Part of a small language model's weights: rotary positions.
MLP neurons of a small language model. Each row is named by its layer, matrix (down: output weights) and neuron, and shows model dimensions 208-463. Each number is 500 + 50 x the weight over its row's rms, rounded and kept within 0 to 999. Numbers have three digits each. A neuron's up and down rows have the sign that makes its largest values positive.
After each neuron's rows, "fires before" lists the tokens most often just after its 100 highest values on Wikipedia text that the model never trained on.

L2.down320:471514458508539498518428507489454473513500425564468489512443501505602462546483494465513569442473452521503496446540530402564392493365492481543517514453427601481492530507545594499488478507524447535513557475470522557472460454447499505425514549448533453556543506530528487483476486432384534450458502490446495470659477452487464540467546468531453462509528535506536463610500501536616481392584491485559381491466406544468491501474474443486509475535450419565478644547494551528472478460535622552457480471403470520470491496410476531585482601463561470412524495535578503456552482527495476354507510492506525569483533505498490552447458517529471531450621516513535513519457394456501541420521511518439558491480504489516482548496528478465543498544572470606540500567493560461462587461478553
fires before: " to", " ", " of", ")"

L7.down626:482481541507457469510552546424501444519429564497539488569487550485532466432412517555528502398483561528442558497529514616512536566517600482546558462582456476511492489460536491539539464459509486436491430567465517510476549492495405550537520509513490405562591401593452542526482522434499456420532492492548477420503475550488490504415448446443453412521539468489528528526469455445510521553480478495522548477499522487496490574435519536477517506478525478482510569471506521540479568454441539525436550565463515468475395491507599462631471428468429502453522468419487470508538602435615536522528597532544474500589470506484422474508509525582439572457471516490450440502535511468459430506518515470479474501446532555493480358539524499544543522517477512463483506478525414558508560613558464
fires before: " "

L3.down1329:550524455459542485446550565488517580523414457516548429508487417493411529493525517513414527450525521623373574491507558506510509541428488444473454442453463447500441533500485520497392457506463523512524561489482542506513479492539507495564421484492454463497405493449606453427508545633501499516494506455572486513536468532444588405471484545447398529522466474469516467538586532528411544449425478474572417481580449512592555571580478478494545428579438535530435498495475520493574478463445376428442590489396528478385486452504516496543461473497490458490507411526495499410529482505484593551536485507551488362503494571550609461531502480625426511416465489511560423527490538456496522443574567557492478549523484575574572444446516486505474452496475447549584492409569534517522540534488463
fires before: ","

L7.down1326:528550534573456431447483517517446498545566477424513477479480441538436422542544597472474555369530419509477448574524551482517607504423529517562535548488489392526484409421470517498438446471494532495528482489497492518490452525488571490500532455532503639526417526462513542535453526619473403483471489475535580529517448459507561472514579469423487437412607515501508475547505517481540492487448500507517512488529527566460550558501437572482506536416424475477390418525495492415447424449532524458442452565523611556527478515470509508505583451475574514445510504487512517521488397504477573459447574527547515274493535522524514512477406525501445532565528507625485457506467502463360464558566423521453431493452453522616493477491559536534448488547533487530458522457564504471548450418491544
fires before: ",", " the", " in"

L2.down586:464413445531513444449528527503519483474518455471415578439518436474470526469504465444449538527488582541561446493525528537559452476522473492550553559491543475494530490579561503477460472533505454493493514509542528484447389445491495522474436493505506449508465472561562572536485509503576540502452500490512470556505473458479454487503543535541549462385546507428441549465550440566588511457506383526443429545578449483477587491515448560454517434480423495520516540568544511505502517532411528522557525575583513461540538484416474543495544450526537534509539531469485577526488502440469517509344469409498539692541439485560477466468493587466490432545556509433515521535432472551542530616463481417555525478487524504437586485484494496468536504564436547468408489452495486507574446397531551
fires before: " |", " ", ",", " votes"

L7.down214:533528556469549528451515500447502475541547526422534530505514514531401493404596492412469406501462469577539492508511481606585493527464447548502413499449584466429464613498533532564631517572462456525523463418492515522430608496429535468546531466530488516493523443505540545516580518575504538576515442494510492509449509481602547477529543582541552624468546557530485573542533519468566538504521539481491500515513567539530464567476560501527450485484496484477508499507559474454540438483497470388459552497498520471596595416463443598481393522602516466584481509525450408623427557452496477535447480474532541533495538533522494503540468532566442532444549500416513551568547550444463594455433533515486423444674433479574479506446504530490482433509361423497547425520506307440450446456454437
fires before: " |", "3"

L3.down303:480541601496504539447548477442437496574555438434585498588490513457492480607506596453476600514446543539478562441478547509508523515544544480513574557442574467501432507420517485568428470567423434508535486447499517489531457404486412469506506541583538518489469562477557490415473496551466505456486547458495499568531548543569497540493555521511536510529503491479506531490501482470396464545456496515468456583614454493583525667419435521475512524486486575508415395480470482534551505528463390514442555538562537476437558516440506544550484509528441517508574422552470568478528425533451407484530523515443487462550501497458465514548413474524476522345510517435546449522473485517546547483504545530502475562598514541480456525474435505453470519522505464428435521415490433573476565489526519
fires before: ","

L7.down159:571530469474537475481519453523563488465438506477534485579538546608518504541504484445577446504581575478503523482383506575495488518525478598523412532505612501486510551491539417445546508597434504398535547525599445429564485508426522502491453545583486439532458482495463534532533542559484584491414321502427457477466480471416551495481515436482434572457477502458478526488474495436503513495455499459472514476465606580458418549482561562435530501553550528545460492552465405459563469421522457558390470408572569491408449515421513516507457573487527470507472537521458470558552481523558474528427456582447488461439524444513601600481461569500482507618437499454409479551489432579558548539503486528541470573603526536469449429509461460452522587493430470488631461548509521515471539447493480
fires before: " |", "9"

L7.down332:481501480513562463543473479511456524499472454457512475421473505535525517550563508491455466560593489445477555530438512413518490481471512537481505582441374540543531513512549482483441460536457512512544503562489478419578520592441532546556512482550438412433534506408553515498525520490460560478552477437527530557549487483526557505411443485533466494522497471486451498529481424518475456509505473459433532525460520470495484425517577414478471530563583498537527541459544468568481432496445418549537561537534459536465484511510497526548507495542571560482515500497576541556538521519452431405518460497489446644481501502522468493542602429458457450390568484507476503479524511530434492409511576377494446551497477590440555465582525455450471539448531550424463514630519479541401510504523515
fires before: ")", " (", ".", " ", "%", " −"

L2.down1324:498494506519537479434410514507459558519504417452587578529432485407518499551554518561472452432581570476492557430507499515521498544510521496447489527478436549487435531444505508548491550518481536525456497460604427580512523483575426521594546482579429503555500532503607432478514436468489542499552419488430424525561497545527571489463435540488466513590534607553571413490556443483434492534445418468535542482628460478500455494503511439544577436492447500451452517596470585570488510478435450482437512441492582473459460476497604475460564580450586444585468465445559506397536425540558520482502494475479600455476555501583447470471423446444509541467486521534572515485443504451540547552525469468535584526539524528496468481473488541531449484593426509476623513400450512610548555525474465
fires before: ",", ".", ".\n\n", " to", " and", " in"

L7.down391:556432439506538512523453568481486492471449545527428536481521467421473570462482511420415517495553585457479535526450532522546497463562595427489504549464486467548537536498537461542502529584537631541569448547477476475473583483511582498472456516489402448525542477484489524464618568486458548476417572502499543512505517479570515470540448612525466595572486476573561588595476500509525512529466602586567513558479417450490508491447503323463448435555525521431506506573467490605440492429493521515601442497510527517549490512570572517451421511440577496489514458485502498593470510502418477501530546459410578621486480518499498504526381554499474635436439528563560414489495493569420495510560534491431445577573514563435548519511496459550478506477532502450493515564436477558526528508467424
fires before: " ", " —"

L3.down837:537522439498522475516390451461510441561436526511442468509390585625523557525565530381500490507591454549535497590413505472418506581513469475516487488464463460538534463548463522582529514512463510426493452490529369488433431452487612414578482496538581550497516517424354445539434472477503484482542461553441462459501497518577499567510437431569450525540491501492402499562458492470547469504523491514499553503481450469397440466417434478556532529567496449498568503488497588463542454445464439572470519571470406558434450515510501447555446509550522537574541530559498456542446514466545531556469485569474549489467431457578474442508528480476523496464519464536473529541507524475517528479466442520456536519476491499531436492518426592555576567497542401472466536508489497516507416520436523
fires before: " |", ".", ",", " votes"

L3.down300:436554524559524497572532462501501569485516536573505493428508441466517554434518461532480442563531498503454416531488493555443449546413502536436500495490504469510484567448421460515536544599516573529582502465447475503493538530453517443563408549526488438497566444426530526474468579613513464542494490475531439509465554496464477468414457400525426556539453554604433525559531454501535513474479525492570440528473470428527511467443454462573548552592496556442402529493503453515529460521481423552467362510424472544438468562503536400452522495523479451475536561381467393501451572456542652520560585486478573547414450454556530471526508429457469524464491477557499510537399420441528635457444498493476517501372529383548494488514509501450506559484391455414452533652504450558549484525563510
fires before: " |", ".", "100"

L3.down216:522580596500494488573497553471488455480468426531544587504518462518512525554459534487546428392424521507489531522566468460459523453485527511477443511521484570414447549451552537398444595420495543518454561513428488549546484513434447533562474504527497553504465503439378489475527378449456497481475480467504490443518528532517580528455499540410434435525540524527504484513552384572537489577413563524490349465568470480560435445473569491620527559514399610489396556517473483545441468445497596552524451494565552559441507472644458548556554512466491552539526557650458560507389473438572488480536512507566456537477527453549486486480464532398517527486536502598534487468457442512428475494574477508435500537571522441475525490459473453473454498464493571544534515459539505488504508447536539
fires before: " ", " (", "–"

L7.down1259:510420450511480503519553497574536527575503567486493440468536492538470465509469536468499498465420570391522465490534512490582564410552519444529468606503497501566416519456508540511478498594485485530464555522568524489452507459560468532447522479491511367548499459502488483504425512532556530528485426420562433487523433506591546496409506529466506529426479556577388496479572536503511499503524437522363509478526429439528546421537524546425524541535469472505498487455479560551575502550449504512579400415541514574445595537506518495522461525525549470597477523445505415465447449450566539489483455516560511473452548492455540548510491392417526488492473546477555484484472520436588480501542481517441473445457570599522537575436486516483484525576489531503551464495481510538645456540434454
fires before: " in", " on", " by", " to", " at", " with"

L3.down1069:560513506537516453611493499556475477459496539511507575476497521559505454412502567495541587442549521514602486466497462482534558532434529475525440545464565563521513493538524392473480437575470484458570547516526546468449510532504513453467481465574433432565493522529517532480493599543516545498481527543516457495535511515478517519535534431539557508525468397515536455458491517423417513533448404517456573580500571495537547454521570497427476537462472604448494434517555497481467513608583468451512475564533544406454448571366477449560539447486501470467488517563462547553501520448489539438459571528518442574508432505392391461531490530513563470480453504511558525452567483579543491497400460525508499536604527450520601599466464544596484565492523499539509496510463569563479409523537458
fires before: " |", " |\n", "+", "."

L3.down326:486486374517541411570426445543463531446504485553536487493467618515449459427509548476546511472485453510484500491456470497472438478478506541392518468480545451514472560654519553551507474562427540538516537477459464517509423551501512441503567519518387497477583554536537521384421541483513508569414425505574533540559442521462579603517606558595531426524531532540453415515553536591492495506476469446449470485460595442505450480561583465486467468522516468480458515491434546534369523493555586442574521523439476392462454460541501441591549452533532456522589470534526471544442551442576487467535437486435491480496534470469623452545433427529460498457561517413431543570395529445528431441534490470430450502562491498488490590485542442476496515591461401452459460496512443554497545474433496
fires before: " |", ")\n", " ", ":", " (", "+"

L7.down858:556465571572568480553538444519481509462529541571500425492453603487476581503527478477488491607401605497533580503540580489481499570554526505604423489505485506454480500489424472468471486555521490530515569506447451511571399549464527542458543488494387438467510451527454468488592519488509477550476503483514544515536506510511430440480491605514498535536515470491535455544530511438478584498491520525478490527539487494559434512504486572516574520502552573376485565542491534505496552483512481524437499471507461480522511432553493526514473504430488547529567476473519556451533535494447493507523594468517479635463453580557541500500494457547445496530517604562546462535474488574495413533509479561536506540499492466433554585453464534389490555366487589564430488615426481515440549501463459
fires before: " ", " |", " Candidate", " Party", " of"

L7.down237:443451527514443504499497490511505481530518504507477612492440509524508525512532462547569530552542531460512515519335505437533479443510493503520513584423467396545532460561575571507510531533375495473491588476511511537444553427538470509480563450582567319417434479510415503491509501462538564486375498579479435519474503476549552462504521485547498507574491459478517423626483450486514568582525535459529526531523417537432511480406608429572576527523424476489445538500492465560540522530548454512552553481528546529466445448437435484551464443471490570496496442526465467545500518457532510481479534485489362459491492597523486519470459456398491542446561608492583499527517456457589500595526558502545446516527543521485494493504442426708450477403582475523501483606512454511517541545562383
fires before: "-", " ", " Candidate", "|", " Votes", " Party"

L3.down908:505547536557458547468460420536526493540430421488522518485453418544464480453526556457575503457559522503448427438474502594469492521551545508488481356434461506529398545523649475501532433533449478446597575365457542464532499490568443429428524459468483406488448533439551533581493492578566458449426546502545473518498466531464534494489455543498422579464491453484507434469497482428463471550579531604499465495469471425455525483556417482559485421394423506385505506460491538499477505477440481443493473499473525477558515574441506669563492442518542576526564443566506628509420484460469558491495442480541478545485449520480509424473450508508503403538552526560460565470499461447573490498350533501520463522497551478461482528489410502509557483497444494464574483581486480481468515534573499
fires before: " |", " |\n"

L3.down769:479477473540460545571443459424497474464505555456587489502430507467490442440484505505398471520512521466496478419518557608497517498520573523498449494472546413527587403490599585512526504583460523543477542395471474604515465576476566559551574597529451460556528459408584530512483581520496454612509431547461553579496495350516593462513516494523495475546526532510515552504535435575416560573400522460501503484567563533551402485517419487494416494487494473440530456559426475502514551522511517560435462519481527553508462493527466495496537347470474562489522436552589519504494533585516487486521516480462512506454455422471400462507540542439558523502413535489421539466506473533516560438510502465561576460523520450532400476488544515365423556519464565508474505430419475383485537485430523
fires before: " |", "–", " Angeles", ".", " "

L2.down93:512518435491489563598521476538445506479532566443481462352504448511427568446488516486659540530545465541504479441559458432544510492455519529419532528494469490572539429498497485470496452454496445499457578487523442469503421404509478465524464523580438480525483513578609475576470530484454412475574420439538466480496501516461583554523524532501447559435384475414458531481532457540513453442536434467469502477415453503465463388489518486469508441391472521390487446505508530561494524496466433488528610525517473467473580530468457518588588481578343635510493544458524555576533493489532451562536490413527598566552588527508483498456419415438476449562463508466486493468454440500460444544491527491452577453526525481460479525550459454536493522428481531464534607514584582524469471518435502
fires before: " |", ",", " |\n", "."

L8.down523:466452545543492569482493470579470519423468481541447441601491467381450479549434547462529495503467567544465519458486535483506525424500457521535555477542440418527495505473501490573537528472481491481545543491558467463487613532489495590512485544553414406535485512501454507521471513377532593506509493558423500455474497451584517441496463524520416459405523460592446501471529445503483518557556407492550525515532509547521592583459593425586505504506506471515453498480463597473410524667418550534429455551479566497422497476559528436493467515549402548455557459522588498410468466542529524522582411528487594503511540465555516455492545492417576518580533462507499522479404532359490591514481421445524488445463470504480458513491532493474429461517541495482465543539583458497550422472429565
fires before: " |", " |\n", " votes"

L7.down1254:540488512509446495466439547531516430541503485609461479545467502534489568519514480469499514452579401553494537458395458606523446513444538611529445511486588443528538520546550544502533439536518500524490513476489545544540470550541521415454619544457488543466467566422548457463580464520497554490529590511491557536513490363592529448609507464448570515510548490565473543469531443432464484519529557438519512446482507495499401628466472559467475415549367522617465403491543500497538495521543546421514445503557514511553535525494483540483510546478523471547519491489433487469431548493454390547488524526478505525466502481529549464581527435535521456414526501474540538437586470459461511389523458528491505494510456458535394505612500496481490547548481470422509531426490521536443522447509493
fires before: " ", " —", " |\n"

L2.down1094:481427469508555533507378451516533419527510467514460505543575496581495453514585489489518516480494500487491475450501501408422478540467510500485562535493477434523577462522453389524501469520553530515510511421505547511517485449545561444452464524438470426481556507522463491564500432541499465570478485525496513508535461554479594538549607478402587600475516529465456490582573492486544468472449583537523446478526443602474427602495512495587454519483537501531465556495500465440501501474456531510542549448493502548549528526502430490420482562490504437508489511486460491501509481507494525559532469547533434552498593508518525452595531528543551437497428578468495435446459429596572488500524542555435446483447458547502457493532562483420513436527495463517534457476505600460465523485584462
fires before: "|", " —", " ", " Boy"

L3.down306:536488578460471480452435518429521501446456522539549507530517454541499484544457529606410542525480503455470560482484501537475505479590557488475482489488514432468538602511423437489582498515517473524521465453545507521458499453491628467537516482506487380584516533477508340498560647473474494473555532492498513474379481427405526558468565568462492552503511475494433506496522506419561564453572551430543485525519468534498569574476461451592509520501552463519455456546505446452511491494583512497501671505488568502408528505481477480457436469453579554477439461516401468441541523624574467463568540476480502504555625480466451476446510499549546510521499435528488555482615596488490472539571473562444409560543447651509461439487528565463514486504505404514532543505419445447470441467458448
fires before: "2", "1", "4", "3", "5", " "

L8.down0:498487593523433479563511426541434604489452513540497493524638556421488483462525462447492510560520459470398477505466443454565528444551434486539541529460499535508481569501448514546454376527517418458466533422467553487521496593506401492614450521477547395459552507466483586494515425518462558501461538528547400557524411518590528489484514447539509509543440537499506517466550588614561409449594517442480379487387479523551449468485505519533456572587491412447568446465529521606517467485552546528504458472504522555561566530464517537494533513614510553529490507491578485537495487502592481435477487495510438672437499440454603469488400525442504534439505522483434440481465536501459450543542601547480514483521532436557560508481515539532517469387484472492484485530431363565529499442441421
fires before: " by", " to"

L7.down1036:540525428522497513526536560418617515499512436490491435615510489500593566453506490453425510550388469458516474469523499449499436596485531460488444526463513473509515544506489500470525520488544555611466482439476564499546550470548529406576539519486497448561543560425636398516473477475494507442509550506566565508524458448491490517482510541447479524515551516567461548524597480535479508443420567552484447466589505491445516551454456483513498445482558515417536570605503536553526490456538498488562475428450468489429603521506534480499470566502478529532497563549530516372484567565404411490503465557402472475469466446457540507522446584480509436456498501426594519522419395501516504467386546499507595530454483469477484431605477493456488555525557482450578480488529506522403509549490522
fires before: " ", " Al", "%"

L3.down482:427476486445488425590488451544583483418570505517531480631434525536461460559551495518561539491499533474510489543620522466653548418551506488466491516557561521610468521413457596534439515495555510500536601478528536491457609455483551513508491561607493517492529450543507583503547442611494455479413529515522371547473508470593394471502427516434467467505524490519587553510532467516598438484493487519471468524475523436484573515526463446511530530460577509504399489499487427594500492515526560501486476432424515473574553537535516539535425531568570494538592555476560561524459435434512509453439527475519580484435456496514510472509523578521541549562528547507539595514511530426501567452497448462528594512530588473545540493460549679476533512597466491528504471506425463543562490527526497
fires before: " to", " in", " on", ":", " that"

L3.down1083:485425479615470567546587556507493485488542496455523496455494537494501629510478460448546518594491420596587481480388547498540505456476491484464541445573509534497488543521493543497510500496542480494490463447561435522473431609440489554438488555579489548463510548596512500462434444534469429571444507500428405455460495437591544460584479408472465555424521551498478483532496455500507606472545509574475537493712426485455603517520530533522405445493529466581472532463448485536550535511504568487476477498531445504528524447511432495445454517542441556566492420512421547428456452573445534437443496504561437399488398533493457431436574522485561436609497477514464476570514568522524602574427469429547581507559483590538492524449465549539474519458504602507449490545525479468481583513508611
fires before: " |", ",", " |\n"

L3.down749:499401554464539431460487593463532518456479449554510570485459505460498515440566461405578572487528499480551524488520609542504500561482608536448466493413545526491523533450533506468596529548501498525494504449476498539422610502518442518512512538557507555535479449484461503484549497455462554494460537540450534517429445418532614479475517454446479506560514494566577536519469435442495431475563568444561537487442534486481443480512501471496496472614554507606485476533547551603582584545624518467477444470509508524564422521469518430492587517427564480481544448579419433456466498436506563527482514505456512365434464407456461511527459492490510507505547486536479587471461516435407471587404522466555483516584462536572530398431522454556562485440523612497484536498444465536499570512522525
fires before: " York", " of", " Jersey", " Guinea", " life", " War"

L2.down687:406486545504497433564489415480514386578544406446502522417436571494478590501495550530482567430541548550615485548473490542508459508493534500464492528506521507524508472589430486486595478471406498498530483599419458490532475567449515514484460472488382545445517533463521457581413491545536453539467549546471571557492460423546531548462397562545473585584510560472474557596531559502516469458500453512514496453482406475575465470454439523484332504558530447517479594499563457474619489454469483588553496505542413513510582562504499506557388475591514474550549574500481493505379447523455541586487541472537449423405520516536507443508486503482481484468481473489539529419419474420468500552514437599455505524508544434567479513459477519512456554493560502505578486412485497508516643488488413
fires before: "),", ")", "3", "\n", "7"

L8.down176:604435446503498550531528482475506535461482582448506456447527465449597501510528491417485377510477508400419456506508496534530502541540454528550509459492539608475469464532511466558482492482517520495476532551467541475411445492488543481499542448502484636504518574581489569532552449567583435536535395423535525440439369546500539497506490526511563548495538510420502396472567540523505517443437453505497501449618610468479481467538566472436547444486570429518558472462548538422544451578421548540547450504473493540551468463469549506537526434493483455567445520434552530539517493562563516439499509571486571355598494446480496452564518519428404480451549505453494542492463551521570538450496453428452483452547471523525493483472541539274531454539485555489540546444446437596527423517424477
fires before: ":", " in", " by", " to", " on", "2"

L7.down1041:537457549496556427555482531475575485474475448491502509523451430450527568473543455531450479540580539569487568520440446441581559494521615475561505552523511461472483585586508591467445548457520553414531415543496624541485396469457509457497531518491429521489461490491500490475502452515506496443493490484518425392578490531527491481541505438459469468477484539511502563518485432528574557513522498522493476543517452529467478550503501493501524515472517516462486543567468511569503442391465472548594416435587504568469562490447518506494435479472541523486558474626416506558444417504422500585514524448545516534437608484491452450411562500504530394474434495456477519494423483559529509545551452571574445514505628437478539470558469610479483452399379554443487502471441541466472514542531469
fires before: " ", " +", ","

L7.down635:613551468486447544469508448536536415457492428518522465495547577543520420428521490510509525492554498506462528531540489498457560539493503437541377473480470463475434474461487569481515421586550383540466447417410520396558545536515420538541518519510440428543496537515430518475501544487471504556445577439578526502471519479505424519479518485476439470412508400446497524507519433506510423581497541539452483492564534496450470622436516470509523406545573561530483411476487426579540561552474521599500432472491546519508495467419504570531483446553444504491418462455500410448524532464507504517489499438468489507530487484517465533449408597640469514498572537426437438495563531522495471431527494472460494579534512426516458466427401477518543488476429480506620451551455500550446507538464511
fires before: " ", " —", " Apps", " Goals"

L7.down751:491458487435553543512505441400508473472325557450578519558480598542471560526516578560470426493433498532514616518509476480471531513508462448518437593416569564537387431577633591507510623488485471512520515570490504477449492398456433477548526526540465540487576487500511558480501472505511491510534492514541506561446490501574523528594519547487502496473459534538452396617507494538451488540450544549474466441325501475524524533436488475495485538555464638573423433543498473570461676469458551488458533591546565508487407474514429521480490553534490450536510437611559470467513424501463488437511459474441503470456470483485401576610555561545476637451458547551542505539424487436438453510519621512445502510463491661494536559482514506504488501535499479562516534569535526540535559483476416
fires before: " ", " the"

L8.down294:487560593564468463427482602577468530455501615559557519537436609562506517436452453412499519562482443494589429415518497524566499467498476451378523407405467487476441519486477481496482395461491446501602523474493515593565451535476462460459474530507478471534442559523499495466469511462525457431481572581535431370551539548461551534559529520445514581452532531489589366487502416514461524504499587537547524449524504495492526496484431461494543524425469410531571420506503548573488424468499592576582404467471469377474535460561493474484519395472535500509466435437493552482499571559573417593491411551538539599570532520482548407526503366543507443549475444491359578466467548430524527525484537475468477473579555480516549439456485469516559490543530511556621494595479444476501490493552541
fires before: " |", "1", " of", "in", " "

L2.down94:475502462537575516584522526502526458515520526504473543583566530507510584400530538535503443512490456460415405451524491530472422486514572579433484492459449537502441412497475510376586499502467513528509497483386523561496657514564495456472530572482465363541523509483488533550528534540555555475489415508503534457538604485418505422449481460468486534505529467503402485473490447531511617485463507489487555504480430502480532404604392533547514525519470525491597530499448575535518527450590482528498522462490569513440390510368461485536522518539501542538533486410479420518533479479553552485527523468412392522460525459551487502546493529449548441424429542577477469447479484500485471523487515475514529385497502510479549602556586557661513554378422455503585458451467479446472437550551462
fires before: " |", " |\n", "0", " of", "=", "5"

L8.down799:461455543594510533544542466523473575469413500517493427467500506351474611533543556506566557571434520522579447517490507460428385485523500496557541476556463504509487456564500555485515523518464430487485580549464513558467605566540475498578476523514457356547537554513480487464392450412492519568518470513511499530413473538501525554488464527421456473501442516495482500436436476547364543530454423517537430471514560447480572547583496547517502509550411541521560519431474518475461514528430473449477522512474331476515507470446473550411533526525434440541459542485583524440477502473467517474496428452503466643520487493539477572435486457406423526515572609541522547496437443468476537439456444579539449469464483454438456510477599518719455547540615491473500559588503526490522426426416480
fires before: " |", ",", " |\n", ";"

L2.down1030:441593420583511429447426521462529444507554506472432563546437524500513578474388505483488484456455473493580506462537447492461417534473544511556517573466511454516444473543531536516479522449462604425573423517459522358455592483540503537481534507512488393538499533512538410464464580486580409496496404540466529555512466431519532551545532570508440485441527536434365480431522429494544381516561531502452485509419474511427552530467467442485489481455429500530548493479522477615522411489518485484499413480523473458460513552571500428484457521505442559494410513560540518527458470500548599428484598469461470580471486510495519497508496546409397534491646469398567451384476410484499530559572492450527489534479442553571452548485539513500518496508504451526482478524496502457470556563433576
fires before: " ", " life", ",", " of", " |"

L7.down708:466488431479472473518479472442600462526547506440465507545573511505573583423509435479345521583457512482452501510542535489481482542563530432399451537494528463487540559450517514464523473502492626505482500548506574509544476440522575389606515463469482455547528500450565449483435446450468443468565553543602456589514420462410553449526503531448473586526565459485513434528564453590469451483440552479554487551570414510476466566431579502576536445472558542520505544570494456493588492406588531529470504535504530545483547481489475486494535498430479575516519556571524568433563459503512342498454431527429447519477553491473496498509463560485479431430578530414536487445502488489566550532581454477471492493531496407445471454542487486375513472444497470531575554410542479504429568530471459
fires before: " ", " —", " |\n"

L2.down1192:518481481458573626491515536462453539487553502432462520513467601504488496540459459489565444454481487461468464452464500542441536549529410603581508534489481551515486436396609470442508519516547548530522462500484425575518445547519530545511584484426504541574544497472574559452508556492456473542561565520528436551580593538560477489465453498459538453454454515567548489529539528543519545491510549416462522505654569624451604492503481536502398561483465354483580481495491534491434556574465573463515474487503524515489481515469445488476570430475553547622474485449562583541535457610487543515497492498425451411514484492460516533456510602518462486523450524434554520533428468454522501605553463534538502435481517482445550456533480506511540539508590513541440412345524477456544533567519499
fires before: " to", " from", " in", "."

L8.down189:467556474515511552501495407527490596534481525602457444495480512537492554513499549506446402540556499432400452456577439516476482478438480606542501485605498526493457473522433484467442562507498427512563540542502488487462499546514528574508432453505416396485494488503466536516405451544521493531480352478477568550476497453546602556423412434517483584496540522441443428460632465532469398480390458530532500502561488505511607446604438502487530478457616464468553515528479562497417539528476474480497424542410511453499568489505534531515571437495524546430487514439598482489499469525516530349560457497464504586523553487593564485499544565526503433536478477375424473541495417502437563482438517403572492436453552467491465510558547404385392588525482475500415572467380567475478522530447480
fires before: " |", ":", ";"

L7.down167:489496512459542456526450458532474524449396452534479528581425465492470533531522519484498436465535496512485528500485460599607417459438467594585496557384496475549562471461486543473621414476532398518526565456500635592590431544484541502468608524459484576515491556504497479470567471470527583553453525537465450403525400475635465481653483517434565486473560466527509541443446437447465465549603533454434578484541478477431461530463544526496482497539405521532583456477528459493500497548555481438532601558506489412612439534497425574527512478531476454555460497509458367493485427423491465450453613478575586404435499574467618528459540469497498541481545503535561467497581494527407477507597510480494478469613462440447479497459451494542479490548541552482457504383504545527554536538449494
fires before: " ", " |\n", " —", " |", " |\n\n", " –"

L3.down198:521442454502508508547554535553511549568480474478515511435490420538443567518366496458543517450509545550508533551368386484468506497473546501431545495567470567504536485380452504544526558544580498465549489450488504619549589508540557498462478615510420409604428568479518415570412457544500500599479491591539565517475458513522441483491537452487498531411520514432552455460493474493512466518487443565482542569530462483558579529603449439502499455555491446503546524506466519553448479498400520551512501495532461485528469526500482492530454462505471461503549458567545503521515434496517459462467624431551443493413421502506577538454487393494478468535571452514590432422449539504523569533462471467450406554448502468423502498512516445668510498510479499562451432447495445588458521516479561
fires before: " |", ",", " (", " of", "\n"

L2.down143:531523478529449362584434619524394526478555421447546483488452464596570522450421530538481446392534560540600568501502586444534491528440395501434570446475528448465474544464503506506643517503579623430467545532511503638510539409424553521472489412470601549520518489523492481492468432451553483527454506387615556452444437478434564511508523483457511500519571499536470537452506447380486409525473467469535493520483483366517487557501436465516476495536525513488484457534450492497387640448472580551556566442567512455483509499508443441417495500508539520455485527524463526569460510489513468506573523521472419396504503495519577502549457406481521478554553535458501426588526519414515448617505511559507495494486523582541542492479529551353504485441468531510495557457476506491510508498477523
fires before: " of", " in", ",", " for", " as"

L8.down290:463497485575502484499529449529436486498493459433621582547494466553486505491435591536531462543385559523421558555400586486454383471516539507474432527474455467525453535502560552521470515521585499472512469502455549511462509450531434510513552457485438454446423376491514499502534459489556413416511511474575413570448553435522514552471504540521461402451462551441490485505465542486620434523447503414508517450507464462569476448531602445535485513534461563418371500532534590507547440551511571506513508503465547564535502484558396463496485478518513483562473464526534456465561492414546559486535539604486505532495437522506507478549439532515558576465455534514492481471466477540511534476556562540425444490515458529477516517426429557521459449518498489444555455476607372505551572449521423
fires before: " "